Weights of a small GPT-style language model, trained from scratch on English Wikipedia: width 160, 10158 steps.
MLP neurons of a small language model. Each row is named by its layer, matrix (down: output weights) and neuron, and shows model dimensions 64-159. Each number is 128 + 24 x the weight over its row's rms, rounded and kept within 0 to 255. Numbers have three digits each.
A block is one neuron, or neurons of one layer that tend to fire together. Before each block is what it responds to, as a language model described it from the Wikipedia text at the highest values.

Short subword pieces inside rare or foreign proper names, mostly personal names in tables and lists, e.g. Karlij-n, Aziz-b-ayov, Mah-m-oud.
L4.down127:108119118128075134115142176143108146136135099109127101118139132100152176112115142123123109140113098094153120123161111111145108136162123165133119143163089148152185158114148143122152164134092113147134120125076165084131161156162125121141121181125156155130095109079141145101145108121120167130
L4.down237:113137127135140126067127082134092158169116151144136136107115066180128120124149120142110135114123115124090125122136131126144137145100117153133124114130148156104124160124130141120095144125099111165100152100185126127130097166143123147189146160119104136073136146117129136097103093153118155119
L4.down299:149120153205143096102139140146150132152149140121109104154109120102126113145131148091126101166116164106089160139100117109130112156097147121108140132134135164088120124119146100155140102112074136153109127140139141126082144113129155152143149082099118154141119105154109113125151098096155090133
L4.down455:095119095157143143101125133129146115085136143124115137109181085106119136132120174139147152089102123142127129104088167106165105148117110131168123112108126129115096105125115154112159130150123149123164101103135100150156152164147141107126110078154090161120158125091106123129107119103128146119
L4.down473:096131128135119135110086173114130099162162139125174150145137152124119158096137129119087157150148155090112139152087144126124143150143120140128134154153152140133158127119109132188139140101124137141152158174154111161140137110127148120121114138104074117120132143132161150129134095150150097123
L4.down477:100092161137138120145121116133111120101104119134107121106121169099053154121166144131125149158152120150129135119140120130146120096157121126134134099143131180137101096114105166139103126124128144150179083095100146146128109116121140115118091144136095165190133129142167118170119089153132176111
L4.down491:144150137057119130104147160115053161102134102115155171144123113136122120136106168166132157077129163116108137132144116143104112100101103112135083136150103154154126122110118125149174152108137152115112134133143129131131128130128113133099150144161146073140171171066146095123120128074104093143
L4.down569:124167162110089141096184151113140135119142126155128109134148122124164121134148136128133178127129123128137133112157143110163143118078129155148105094085167124153106122159084155104119107117134122141111170100173117113130156124150117151120125134162129146070137145129137113126126175110171117131

Final word pieces ending in plural -s that complete a multi-token noun, such as -ions, -ings, -ies in statistics, paintings, provisions, often before a comma, of, or a heading end.
L2.down79:124092117155117096109139106127094145112177098133115110065157095159112122147153113193121159142160119180105117138112131126119120127163148118085147140105099130117128151131115115139124124125148120098160119114121125121146105130165125121138082103117087134142100144118141139182144132151119149106
L2.down109:135136100164180138119116151145133143155147134152138122121114150128108119114135149139137117150096138120117129149148105119133136122115144107139111127114120138126115136126096179127115114172143100069133123169139141070123085159155137163133150092108094152156157098126104095132172150102134153118
L2.down337:143116087112145087173136136124114144122106133097115139090124138119116092097119169131117104154166121128187110123130152092142099197138124082108096124134152115145183119081142125137115134143129136132100142144106130129133127141133093172140123086123108135138103110130146125131115109134102132163
L2.down374:147112126102183075147086157129102135145146115155121135122181140186097166153169139138119122130103140139099120136100123143136091131155115117122101119129131122102156113109131106076083118137125166121124129117080088115110120132162142134115128109100149112128063110110141156170145101129146149120

Hyphens inside codes or compounds, mostly ISBN check-digit hyphens, chemical strings, and hyphenated words (AK-47, Confederate-aligned, low-key); also some mid-word pieces.
L2.down467:138135146096179121144134134131089099133146076141118141158135127117149138126157156133063119139114154128151107128139158142162110123144142130108134116114112137122115122116150132121136142126151151166136134137171099147122079132164126098101156161098112131150136105113103158131117119144137152119
L2.down515:142155155122165117106104141131092123131142106130131144108132133182167107102138153129143112167099203124169116134141122084117115150134159124134079145138140128169130164119121153115159118149105137090114121168102144154126113132105131085142158123131121131150122118102107107154120092147126142140
L2.down595:149124154121143106145113155161108132138127100128107186146120141162137154133143169125159139113134110173103135124116122120121167132119105133186157104116122122184093091142127126139139142113136140142132101094143079119083133132148122092095088115155135102187114111104137107155095159134152071136
L2.down622:152135132126123139169139144080097118149115086122121127178138113128148155115146161106141164131134154125128155119115136075123141099148127170119152112092119087132109136136127081098141144127114116134114125151142142121127145118141118143153090141121131124118113147106137190152129159123137132143

Second word-piece of a capitalized name split after its first letters, like O-tt-oman, Bow-l, I-d-aho; also the s in decades like 1860s.
L5.down128:111090157129077098104176146126128123136136131136105120117126091125126150090123115136171122138135147157164099155122123123157143107132158119181155177150125160106126134123104138120120087123106120182108129149092136115086102081118082124107159086137124161175138105133087178120129131135122158132
L5.down286:162091141104140102088127165104103138138128139076113140148154124113163161099102143137125145152153097090150081163165130115156119076140111099118113084141083139118135135130102123152122163121124143134114147122136122106165129103131123125134119134138140114153107158082126105159160140114127089123

Articles like the, The, a that begin a new noun phrase, often at sentence start or after of/in, plus stray possessive 's.
L2.down74:100135089146117124120123137170136115144156141119114122125140133067165105096135147152126122147151124119112144151169151107077166120088112121096113110156121116130120130117139101144125115166167112135161148068074160166133132129147119165113117114113123098162132095119134150108090122180114101164
L2.down267:120125115121131126121114101173130153123125081120090148116126121126157122118139142099180101108103129108121105132133129142137114147130166146156134110124117165139100086105172149169096097152112120137095159109143110160132133109089125088088080135156144137114103122131126164155138111143123132111
L2.down436:130170141118103142154147127156179125099132157124169190106137174117121108098134171118104138107103099161120101117137119118130103143072142125132128099118136108156134099126078128137110119121107115121119134135135128146124127124140092110139127124132143149109113191169127105103113121116140130151
L2.down485:098122115112145081125130161133121145141103122154133150114143123164117149144147104133172134131118143132112115107151147113132142124150133101179097152131088140138103124137157126122098136149150100126131157121124148097118106122123098158106113134087143129145103115138127154119143124167161136138

Word-piece fragments and punctuation inside infobox or table fields and lists, such as the ″E closing coordinates, taxon names (R of Reptilia) and personal names.
L2.down72:114149133121115146145154103110163136130107139109151144116143105096116110106105115155125119162074115140183101121095115128113147120118083110097100118121105137184131139186139125128125160100082135101144115108125142140146126171107153153125157096139116122121107149125150150112156105172138129109
L2.down338:106139128062116142145103115121135119147161153103124106099162136128145121092155116155126144125088157125164175084144109118115139146137140135114109093120153138153115142125153114151141110115087132146152137179107159144115141163173120099113113131127093114061126191132166174129141109138082137176
L2.down527:101102140118101141117151073149133143130127116141121149143139139108105151127107113121139084089125132158115167140128160123164141128162103110095140117127135130137134125139165117147139111114119094117123113107178109148140098098120130165177136111155127098174141114125160157129109134136112141112
L2.down639:093111168129137165161113121105122153080101148110141105113104120105137111126144149144148129119135138151111148142083105139127116187134143139156155156081115109143112097095153108140160119093134126118159119109165101095124102122074163100171131158122132115100141129155160141135116111175112078134

Word pieces inside names and labels in table cells and semicolon or dash lists, especially sports tables, such as Pts, Glenavon, Dzhanashiya.
L2.down141:129096107157164141130161152130155130160143137131116153060126120132103132144106080117109153102149119130134116132130119126100109148083101106094134140114121141108119103112129138128142113156192096096136128131191140123092117178108132135123112132124115122136088155136126116132150127083147148125
L2.down317:130104136128106102200111168124152155132129101155122133135081173125131133127102106138105118123156137138116136095122127072136105158094144107108134168095153147142092127098135155127084133127182120169106133149107155098144112130150108168136123110073101103176095124120113121142090124139122140118
L2.down394:154145150111142099114128146162141153129123145125162145137126131103176141092139099089137147112119147127169084112086124099122083126092095134110093110131123126099166198110124134116149090089093118136154114157123138179159143146101120083104100142124178089112120126129147125127139101093150160147
L2.down594:138161130126122106091128085139114134130123133088106119136144152116164160103124044102153122107138079099119105167132109112121157118122094131159124138135113116130063123163139133122135083126125120113137154128136155170139099146118177104156156134133164160151111176122155159117101120143143076134

Forms of "be" (is, was, are, were, be) used as linking or auxiliary verbs right after a subject, pronoun or relative "who/which", as in "he is soon tired", "who are brave", "was canonized".
L5.down114:143073132122158145128139121157114121131103121126113135149168129154156137137156123157119137075144111118150076138109148093137131121134165099113092109162143142116128113151062142145136122127128136153106114141127148119151113121090181135083153102123127174150176074142117119129172158109130131138
L5.down177:100138160117128110148151115162067111126165119161116136170132144069128139133154116109094149119129133098122158110128130129123082143083123118111109156132125097145106103180120131125138107098130138109113117128155129082137127082153113133140085123119123134129151116140101152101118119167148117105

Tokens ending a paragraph or closing a heading, like a final period plus blank line or a closing == or === before tables, rarely words like "must" after "all".
L5.down160:124159086128163114122132106154100138142190149103122134148130143110114162157081076118140112105146127114103072096108154094114155128183169152163114129161119128169122090146124156114136083081165119151149111125128115125107115139125123138145114110096132133138144166105117133126140130130140147107
L5.down513:144097146157130101103131121147128129092101136115136160129130141088101113125111139159163103096140096116083091096147110122132126130157092105089138126117168145152108099129158128112131065172122167106134158137108134147072105146102112163084075121117112100097154136153097137128150130156169106134

The first token of a new paragraph, heading or title, mostly "The" after a blank line or inside "==" headings, and "==" itself after a paragraph ends.
L4.down27:103099147126093152126106170152139128150130053135121130184089133127097139128145150099119135123142084131128105102132139110117108156146098135136191114095111144145132108133099124125109102104101165188138168128148163114117123120116150085139091124142164125114117162106116128112144169101155137161
L4.down95:119090117157134168119099085120114092157148135123129098140112117141151186131109142105107151137161117136119134121110084124154122151131098151135120112120120155109143105120123139100115101132129133124094137099155128131124079094138137153124129162178088147140097139123132167114135083124133109063
L4.down103:159104138144122112147087140147129146115117087159134154109116172127160121123138106151165154183102155109076119156158142140146121148108149136119152083154147110108143097112100099124117119128130163112124088114088135166088138106159144123115103086138115092115106096187111159146135082077140141115
L4.down119:139118150130119098176071092085152095110125149104121132089150134138159131105134128107161127154134143092145110124107094149137132156126130126124153126113134125084130087155144118144088129120136120117112108119136140179125078119116107113149164153137206147144143145078094137121111126119118111103
L4.down243:136126123186154133109163066125161125112159132140165136165131151088146138136123154136158108181144149155135105125112191123181110124097143113101155130104112143114140123096110096116110145134108144151125106092118125170158052116123130115152109120092133136142105079130125137149138093171137134130
L4.down387:145125101153137133151093070174128130089116116114144110134143097144122152145124147127138104119160145145109128138091161089154114111092122125126091124151089111122160136098145064158211145171149152151097126130145174069116150085140143153151128136123123178115095111142106124136126113109124093143
L4.down514:123119103130118103156136118128125076103170099125113134166119141124123134146123171071145125137151122137074141123076130122166142132101063155156140100109126115128172105113163131102127133148120122133118139077110122183096123091129170099136133111141174121086092103142161126124132123109130141115
L4.down593:122168106116099131111139186139109185106144140157134150066117114128151165121138131123219158119141144131131122148117092140123140145161145104112102120122129117122133136135070101138150128106124074122143138168086095134136137110133156117123103158111130087141105120117160173112125090127144117134

Short consonant word-pieces right after a prefix-like first piece, mid-word, e.g. Con-c-rete, ab-s-ence, pro-f-ile, neg-l-igible.
L5.down213:121062135132168098134144180181102114117086091144153090173155139125154090131150124074117125114147137121116088120124144142101113130118141145121123159108166097123102094119114094142127122089136125109106103098143130147160127122106148133137129189142151119149110100114079155148137113114151133100
L5.down337:124138116118145108144149118156123144081090123138125137116109127122126107106116138120111127094122129171176141106130173124097131157102111168100137092179139106115088126157166115107158145107134130114082177155128138138146174113136162128156087178144136129147163136097164152158117110072089090139

The word a (also A, at, an) after a verb or preposition, usually opening a noun phrase, as in had a tacit agreement, at the age.
L2.down49:161149151131122101155134114115113165121162118138151134125119160131163131110064079157108136107158141126094094169112154095152144122118117101123143140133140121167126145090145101137124136110136150121180128118112147166122125152124123120162141115133081117119079176129118148109120113147116147127
L2.down132:106164178130085177103157103127141103146152151079120148141147149104108151115149117124131130130204120151174113128138112121103149107113124149116136100104145139174139138079122122134146153084101078153146122126152119156133092154124143149104085159112144117072109120148106098115161140138120171154
L2.down298:172173126139155154144088100139122104115119107157110144162141108150155128148119155129135132113117106153072114126126130122141088172150125097120181126174104094113131128090124136114159133093146150077104133114120141146141138104111140140107126147159161140141120109132098098164146102132125110114
L2.down462:154085107150107125150154148126158115125140129112134131128157132144128119107133095135102134200135087110137135140126155131076124161136137172138163084175079115128116134104131123092153091141136127144090139122160162164121158157087137175137141125136150127135092137108124117117083084144133107153

The article a/an after was or is, plus the copula itself, introducing a role or category in biographies: "He was a member", "is a regional", "He is an".
L4.down94:151131138210113110147148090203125141123163123130139115160146113086136140171100139168143159109130148160080158101143141125118081107121130099134127153135143141119102121077191169138140097164115086154119111119123141171132115122129135128147120099169092134157139117146128112138161103109123120102
L4.down260:107154125118173138162135126143080100137148125133142082151109102118112146152125121118135094125129123136107148106134129135132129140113137128127074146108112125116140113070165159155216127173157176112107093138157147121192141112142112093143115067141119147084111131140130128150164113132129115143
L4.down320:142129119113110163114133136147139128164125129097090121107126122140156143148075115129130137146172089122144131158124111084107110112157132117117140108141114105134088135135148140145155155080106094143122089151157123184113120146089124133148129105089131139166116146088115104139147120125170090127
L4.down336:172120106097155101161141126147128140154127169133154139133141127131125185144156147066148144092139121117114152128108105153138106119133146080112116155094116143155110151147125061114127109081108118152091124153092131097107079099110121122122141118090153156127139143191117134130121188121122119123
L4.down366:079167128154139134135157129123091110130167126095142166100131127100095119127134120143098124135148078152096157122133166124148158133147121117139159104105165110108134094096175105116149120163105129132110132121171084139115086142144135117150147102093103092116140157135122152163133115096113149105
L4.down419:131118125110105123136104153139141128132104150160091114138107116099106120127150151145156118158152070146124133082138154102128125125112129154112106128163107125072108102121164127167118098158135134166095158119142143138113128081146118175143110161134115168152161086082116121144149140169164141206
L4.down592:074129117137142109158148160130130097120130162121120149124147156133125130116110107117131099152143094134100147147116122111135116139081095120162103135075105130122124082130122128160111142125095153136121115136162166108133113113111119125149139114098123117151110131115165135144092118120093065171
L4.down606:111124101202123141123145121144091144131154097142100088144143130102143126163146107134090100170128116091089131151156156148141117185102134169123104079152147149119107100170122144118083122132148094124142129164123108127086138150139104171148118090119107121105111104112136135122133170133155087158

Vowel-consonant word pieces (ar, al, as, az, av) inside proper names of people and places, often foreign: Sak-ar-çäge, Som-al-i, Abb-as-i, Miy-az-aki.
L5.down413:123145154145127130126128133156131159134099119129157115104079117138108128138125140146069172150155140127150179094117133158153135125080107147179165129118179122096093139120093113152110093107155096139137152134202125073128094133117110102115126108110099140118112115101154139165057141153119151126
L5.down421:158158126082138165135104118141139152129102138191123092153111114128125128117116111103095150110108106108151137138162116131110077122134092170141160076171128160112119152143137127114193082131141109134135145147151139116136115141148092113097160164095117175127114140115133134139132139137119129104

Second word-piece after a short capitalized start, mostly O or I or De, as in O-d-ense, O-x-ford, De-af, I-st-anbul.
L4.down2:125104140114122132121118141143123151124085157120163130138123198148127162109130072122106131124123120119096137108115117151136112080133099137172097147116039141093127067154097157158100140143138125154115092120123119145150137111160112124126133081142135150145158099151121115134145132139098145118
L4.down25:110142124099155069114173088114156143111142168138129140126121146075136141123128095140128096125141160171102128121130173145177165155154140132119120137135089130084100141129096111129125140140134074157149104140118146120149138113138125160121130099150098146105088083123121124098097145097179131073
L4.down48:086118150099106128151129147127147102126129110151114113082116095126137158125158180134145122101108125147127095157137126118124098135108091143090112097119180072118128119134134091083155116119122127142144142142138147126126111123101108134109124103132153139112121122124093158174131103172161119138
L4.down226:106122184120115091118131162077150079139155141120132183120133160096138131125164125111119114145142141179102101122110145114115107124137093139157088149143116161148153082093103135112141124150146128133104116155140131162109118100151116117125134156179174124122161130154119138101131083096107192146
L4.down438:131121091146165066118117157148126117141147101116128090144093145140183097092128104159151105124135140143149111116141109141150119156132134137143087142131063126108169130152119157136118176099134109107175131154140144092131160180161158140174110144108128097132114146089104121120089109125122135169
L4.down541:141106138126122126134103114175180109115120123158140130119104108167106116164129128136118121146131116129170140096108110135154116105120132141101127141141171094122104094092113121110154146111103159136148121166154151134108139160156099176126144090093099153142073138121130139171139099122123144152
L4.down552:127117144113106126166117143131119135097129110149101162088116131139113154110125138106142139128137105146124120152136128147163103113127166106101176126121120113117121114160107120108126111137130134111186137121114140139119128127141170120113135101079106097117072116082119172177110144124125103136
L4.down637:133114167111127129160125138117125168145109142152112153070108108094134127149145075154148127128144104120122146105108109124149126123131140101113120100105112140131142149144153167124143130123102114114146086139132115137137127097111110120083122148116141139137085077141092122100172104139136150150

Digits and signs inside long numbers in tables, ISBNs, coordinates and units, such as the 8 of ISBN 978, the exponent in m^2, and +73 or −9 goal differences.
L5.down212:107143121140149114195120145145150146122155149118093132085128156096103124185152135175169154115136134108133136081102187137130125109092118130116137114122147090113129124127130125141133119123118090122130170126140117129130110129140131129134100152095135147170118070150117130121140096155138101139
L5.down510:144141110085130125112162142102160137146124134189088094161139104107123141157151153146136156135137129149140115115159114104141150144136103129134088122169174095125114110114114105063139144128118133148113142130134168127162109144104114114114104134153131105145174134145106128131123117112136153086

Final piece of a verb split into subword tokens, mostly past-tense endings in narrative prose, such as convin-ced, clas-hed, particip-ated, describ-es.
L5.down475:120107124132123114148142138143143147157135121169134114124116164105152081117133135119115117117126147128088127186103101097161142149144110150153097128107095145158147106115128143137128131085140143111154148101096092116155160155113123156118110143120140100142143146105126120150131090193124111130
L5.down520:144098145158128155132138136082122144110087200161121095121141141071113091138140112138156136105132137167139138141127142146106169100198108135120154107102143095142157176144093107107166138104097140143139156111153095115145073142118151134126150127065160129131114121175075084100141178095124102114

Opening quotation marks before song, episode or work titles, mostly in table cells and discographies, e.g. | "Santana", 1 episode: "Knock Knock"; sometimes table bars or section-heading = marks.
L2.down92:118083125145110129136130159116139152128135130136123151116137093228149134124118132142106101120128155136150098129161104169074139128131120162132134130137115158120131097100120097132110113102110175125164151140098149136170128172119161112111156129116082099102133108109133130130149172155113154103
L2.down273:127056136169099084148126131121163130121112161113151117086130143135139129145163161102104143113135128109167114125128067149115148140144133123146144133150130120132156105111166128132066097112186209108130119135100153138127095162115123132120132134087142154114059129123142127136136122120097139101
L2.down352:163102117149138120130117134180145131110168106142083130151101130164149161138133132118115131160119130115109188133092115136137133174095095116119120105153139157077150113092120132148127158086113079127104124136147126179108093147114127117112118138152184127153124161105089095138149092107099127121
L2.down504:193121096169165094119101153148135180152121154106125129111095157143130118118132138111134101135133142139150147144122161115134160110123134157130089108116164125141122136105137138113126155089116147112077098138098157144101115148138096117151093177142124097153146094113100104100136154123137123134

Word pieces and digits in the middle of a split word or number, such as app-ar-ently, ad-op-ted, f-a-ith, and ISBN digits before a hyphen.
L4.down21:137128091138119090109139128107105140134112134149094144131131107161146133075130129127121154176123113148089167124152114121167097130118180118115153156111093143179169150146117156108146081101184127065127134146120138140104123109124114129111144131127077128115122149148110115139102119100120120175
L4.down86:139186139148145125130160172138157134133124101170142112098124180128121136085128142120114130121100115113112116099166115112141175154097095132067147130098156140101127107137107111177119113099069138157155131121121122095120154117131135134143147114152114168156158146189107161153105124150170089157
L4.down100:135123089106126150106139166111144118134125113101107129139140115124139092112135132140140116067132100099150154108092091153129154135120163132108137163137095111113149113118107141142119113122126108157131155098150172184103124111165136130139107147164088140170147090141064070149108179145140091129
L4.down203:127106088122142091146117161114120195127137141166127111098062166115127139092150150124093139132133155129174109159135132120166118134153089149180151078169108084111129151165112098106121149117104114134114169119120122122131120155148114113108110107145165122126146156132143143073120121162102148110
L4.down209:105170148150127146154141121141132109114155141129154125115139191094133128147116153126114097124132072143153152156138127089145179142123114118105134109157142117102148102140157125127105109126116104131112172085116126067133147128107143121131078156088092164111136159114108130116118085162147105132
L4.down414:134171144089160133128102137133121122127140145077158095181066117175158106106134122131139145090111160095134090129115107153138137139177088137145120138161097125111094101107116089106106115116109125122094144158116159148143136108131138074108147147114137113133131106130118116214132146135155151120
L4.down426:146166102126131123139119118120154156130106152161122109134160130141084135104110080126068132140101123135164149154116151127162111122135147144161160127163133070136154164127106112150142127119142179114095136119103100133106153154120165133113130098153141082156143073145110073134111120104094146134
L4.down566:136139117139126104179120123153103164120121122126126137169112125132120101170154131162168113179117125144141147117127083133084150121178137091080123094123182108109093124142110118149122098121079104112190145147153142092130106136123142125139131112079143164094115124103140159146141116139168117065

Final word pieces that complete a split verb, usually inflections, such as opp-osed, describ-es, influ-enced, recomm-ends, with an object or preposition following.
L4.down66:140102085125153148157127123146100141121102111116193172124129176145138144106125111169110160137130134132098121095115144122135130162115151155135111157144127106114126126147136154090159100117122121151123115091113146168095163164133129145138075121138130107118157117064105113152141113113090126096
L4.down74:135126129136147077150148132156096120094123140179144146159075147148121096136090122125137079180123095146090124115111119101104098135122104131154100114116150162137131132107113078161098106166133095144099138145107156131144123104102135129177139149103121133113115106086126130139112096112141129144
L4.down146:149082132116119139118143144158130125105123135156124108100158113144138098139098168092166127125097147154097106070139117150109139162154115165152135147092112104105136165114147109121110137140111107154112169110102113136134124110126160105120167156152161104117146099126116161142146105121132088121
L4.down162:144115157121142108158140102128166150135150120116136133120145110113129132111092121119131158114104098160152117172146092157119137115118124176137130104135093163127161139140141110157163148120084119140111111102113125087136110120107143129063182104169135103146116141115123103122163082121137142099
L4.down394:172117157120159121134094110132117135148110166079126119135134114137077080125123106138148104134164116109115106171131081139098161103148118094097124148102144118165136164160098127129122135142150149150148107127102110110088120172106142167153150084158102147145084117084080112091157144153135098095
L4.down407:112096154127127135127109129116121099146105101108132137177081136136116123148149125126138136122140121101152069068121112154108123152124106116140132093140111120131132133163176137105121119092151189105164140153157117131160082144094093157099106098110134081164111140100137128135166147104154119125
L4.down502:145114139138115107134120119125142149095144139090142136122128086124130097110133124094115156155177166112063159168164109117112058159146093109095155104146103117097192082114141120110144170114129119146130099117109133186142079110137120139130124133156154155135112102170101119123122119180130128123
L4.down612:136142105089147112165139176077133157109163127120078137184097104112148125089115136138136142148142144112117151155127133113139132097126096117176123142167098141125147125157153137121088140111129155142139143129100148115148135124098144134113116132155111162149121122109129122092106151103170138086

Mostly the token right after a number in stats or infobox text, like unit m in 301 m and 4 × 100 m, ISBN hyphens, or (CET); also mid-word pieces (c-ur-ator, Olymp-ics).
L4.down135:154131151126129089167152132176114097113145100163100151125112126109120142169127089136132092168097120139067123123164114135060108109133183113134143137129086151115124138133117092129117147068118063152105128143137133144109126108112132133148111126121146161131134109114131135134130142117152136097
L4.down178:106088107152106138136090131104160131147104123128104117176118104142078160105124088135127150110157115134146094138139131121111120122150168145086180162091153156121092107152101099116116158124163097142184097115118110113123194135140147107122132118141139067120166138136145116093107141119121146117
L4.down214:121125124143083142106176107143128123164081133148098098161109084162129097155098142131121087066127127078111094128088121129150152129156146144113110148125111123119130093151148130086120128093147132094140147142108154080111119115110122112160189095099115142136152095177150125127151149102151133134
L4.down282:120110142115128122139108151107126154134122158136125165156175138128115117108124136139141109151101156133127115088130135092169107112113168140130122109135125148135081125099126118130087105108096121135118128129144132134142061127172112146139138109105159094132139124137090092166152097083097141160
L4.down340:161160145136093165115117128077117133104108103128109133115120145106127148135134142102096089153119096113158159129147142132081107109135135149143125138138106120134112137142145160131149161151101128111154119173144126092151148126131121115156174129108146174111132137142157125161062106131112132099
L4.down476:119123170130151139102091110138146159125123147116122097126143107083126112107127159089079075122106091106139167135141148111125105124149102135135132151164160120123133111095135080104150190140094148144109125117128128120133133154149111120123123144095141117120143130099150119104166162116108126132
L4.down532:122122138123139103149118129162146090147132126120178152140149110115119119134081130141093139091100140123170139154125139103096089101170125133092135100123147130098121079103098090177110116165122134168120141141152115167121122113118137163114128132138092147136111132159172121137098128110159162146
L4.down581:125127174139140129086125099108140147148131143124126149128127083153142151143124113100173071150079095132165192119131133129139128134103079118107131092147154156165114071089153155146124152147071152108130107130130124111118151136154172156164149121108084130134119110152167142121140107093145133144

Capital-letter pieces inside all-caps acronyms and codes after earlier capitals, e.g. USDA, NOC, TIFF, COVID, country codes like THA.
L5.down141:135096137118139114128096139119099153120090105157127122127141145150127122105136105169112135140119125090117152106177103158129153101130171141126123136130107137067117106112100106156113117135085109128096150110176129148140109165153186144152136112131101137126102086199118089137125117141140153087
L5.down345:108099141106157104119137162130111125152097135138103140117125151090118158087106094115144142128123160111111115139106140149147140151102125127132129164142134154147105103142120134079133150113121119112111147099117142135128135122114125114107088156119092114136135098138104127105149144148119175142

Word-internal pieces and table pipes in sports and election tables, mainly football text, e.g. "mier" in Premier League, "as" in "played as", "amp" in Northampton.
L2.down151:106102126127165119112143115117143142147120119157158130123103136136167116119144116152116117088134077147141095113129141136099171156103148141123082148102132111140149121106148168105099085126154140110142116121133143113130212162123112151133118089114130150107136138106078121102096154122098152105
L2.down194:158104105125115132122130147120144086111143105108114149127140122151122157124137139130084140167133158127157111113127120122108141135131110114111107126161170105118140172145132148118144158141114117110147191145154132130157126147166108139110116116115098146094101171186118111125161153082173130131
L2.down327:138140164131134100143164148132112148107108063157150158144133154104114124113131114082141102159129078167159097094125137149130145106120111136110137114131151112174162149117110127146111171089094137100136110124133163134134134089118110129136100134085145106152112102116162147188097115124104113135
L2.down345:106150162127153151164101122129160119135129113126124171128161127108117161133153132113120160177097099099172114092119126073102161141110100130123125141114138139157118157132137153135106134098127155129110163134169121120116130073173117105113100103185105126079117142122098126157120098115133138153

Tokens ending a paragraph or section heading in Wikipedia articles, mainly a period plus blank line, also heading markers like ==, ===.
L4.down117:087123095186120163105139108096123150118128152129131113119127091124142169151110139142140112141120114178085144100143115176144146106142099141128167099153121117159162123134136153135137116138155173116121097121193089121118134138137105111126158149165135098097090136126109103117161129135121094154
L4.down292:168128154160108145142100143129121120106120176133129098124096148132163119124145172112109150115107088104120133140151113130113095125172113110167157129140109113113176129129131108112156128153179187069110120151157100096121120118094154078136120117142096076114077160109091136142121110124093110125
L4.down325:143090126168098163169172102096088125104163153135142171103162135116141121152145147131122127149138100116101120143134125118122109153179104137138141115124110123147120056114133081127147126113165116132149137104123133157134076129091150123134144119135127138103092114116076151127147078121124131148
L4.down361:136116105146102132113114141115106138158116114112132074124132083156110152191127089133127147167131141103138110164138155111156075089154114138130134126122148145089140137093129166142184148141104143155144088135133140108122103108138137099139095121158135099099095117151122126096139119126101100125
L4.down408:142109133158121120161125135127096143121145141153110127108133136118156148164088143133145132130108118145157105157092124127138122111134124112119156152153102135147068170117150155127120071112143176145112141166126061077130147141164111119142093140175119077131118138118168125077113129140159106095
L4.down519:128151123144151115147133132101070144141090145155132119149140117106155148146076109109078095145125116085133129147142136104157144123147112143088141148143117111120118115119151144146162156145120162140161104151108119147147075077126138123120145151140077130117109110159109100097150129159095088109
L4.down555:145119120158115112120116169147144155097148140139118149134114095132075171132152098133095164109138144084106131125093149134121173113091123089123146125164142162113141116107138116127165073133157077163144106131128119149080119153134125094161117129127116115128135108097075114087084157126161109131
L4.down568:147143115156130180146108140142095134127114119133140104130159138158115104132118098153119120129165101085141121109087126161118123064138074130132100168113120107052134118111140141148167143143110190139130122116143145141156113121112119104144111120180125138148145145147151122091110146119102135142

Determiners like The, This, These, Its opening a sentence right after a period in expository text, often pointing back to something just mentioned.
L5.down57:133141135124129121123145136112123107136119121094154111127139123077155110098125209088155168134138123109119137150159145137136102092100099139134123120032136094094130114141130118133133106118113136110106132151092136132142109066157127165172110127129150088148137140142145115155154116130113142154
L5.down359:087126124137117165158120122171128137133152123158168127149124146120084110169164152124183131103132147118115141117119174114147141154124098170146126137095103114105124127102149096134120098144158154148134168141144133139106131104143110159131114116135098089125102140128156128172102105097111129142

Second fragments of words split after a prefix piece (ad-mission, ab-breviated, un-predictable), and opening quote marks starting a mid-sentence quoted phrase.
L4.down31:169099126116126157127145159157116126106132117111146085113164101091141141129161104144115138106130136105140124132139147123144151088181108143115109107124095123093144144125125120149083129041125131119133100142120175146145145094123122094170130141119080117172112135102087171104113142100098122120
L4.down265:130143132078135096142119161093147110169107129120111133063121124130143133119100117130157109111148180127127179174134105123106118129095139116092140107125076134136110142143126128116093147123129129106125137142159097121133069106136110117131138105128152161136116151136169102145143135135137123172
L4.down296:142125145142118143112146122153146104130139146122124100113090149103116106197107104114165088082139136111131132108117169128140119131120110134110217116147124128153121159134121105116116099093119144149104134119155111179116135157125146140124127105164092110151120123121108123120163176145115157186
L4.down516:106141097124187144145162121097144115135129190098172130130135193112091118145146116153154158151125151125122109158113122092091100121119114117126156068130130131116150122122126155140140108104172159132131117154116116101134134108117097114085161135116091153140144152140136110153131107108064109133
L4.down520:105168140074125165145120128104143133102198098143162111140119088097138114143100120139161143128141123158116150127127148106108128150100109101119113182106092114118136102130112072135163168120167145113094133156111136126105134132126122105155156166111124116113096149098141092116154125143177123125
L4.down562:156107108147117140156117129131152191130132105138128133112139191103116116153089116120093148180129122172153092168159136109096107157152110079090119150136132115136163129120116157110065140094142112133147096104113162101095131141096160102122153142131105162104135153187135122134084125123194175138
L4.down594:125101172113132117132152142128137118124151122096141124098137159086165124126122158141135135162136130105084146142143122137119136124156137138135151099147093104147105103131105152105094136074110158121082119138133165196142097107097127123070100150148148149111155108167096152120144119104127090184
L4.down614:153138111129156163151112077098135151121138127123107116168145120155125178134126117107152070089122098109114118102140115109136140105113102137159146109120150137136162125096141109146129076166131160109115090160097173109158132141081126134166140134141134147137086129117111147153151119122167110107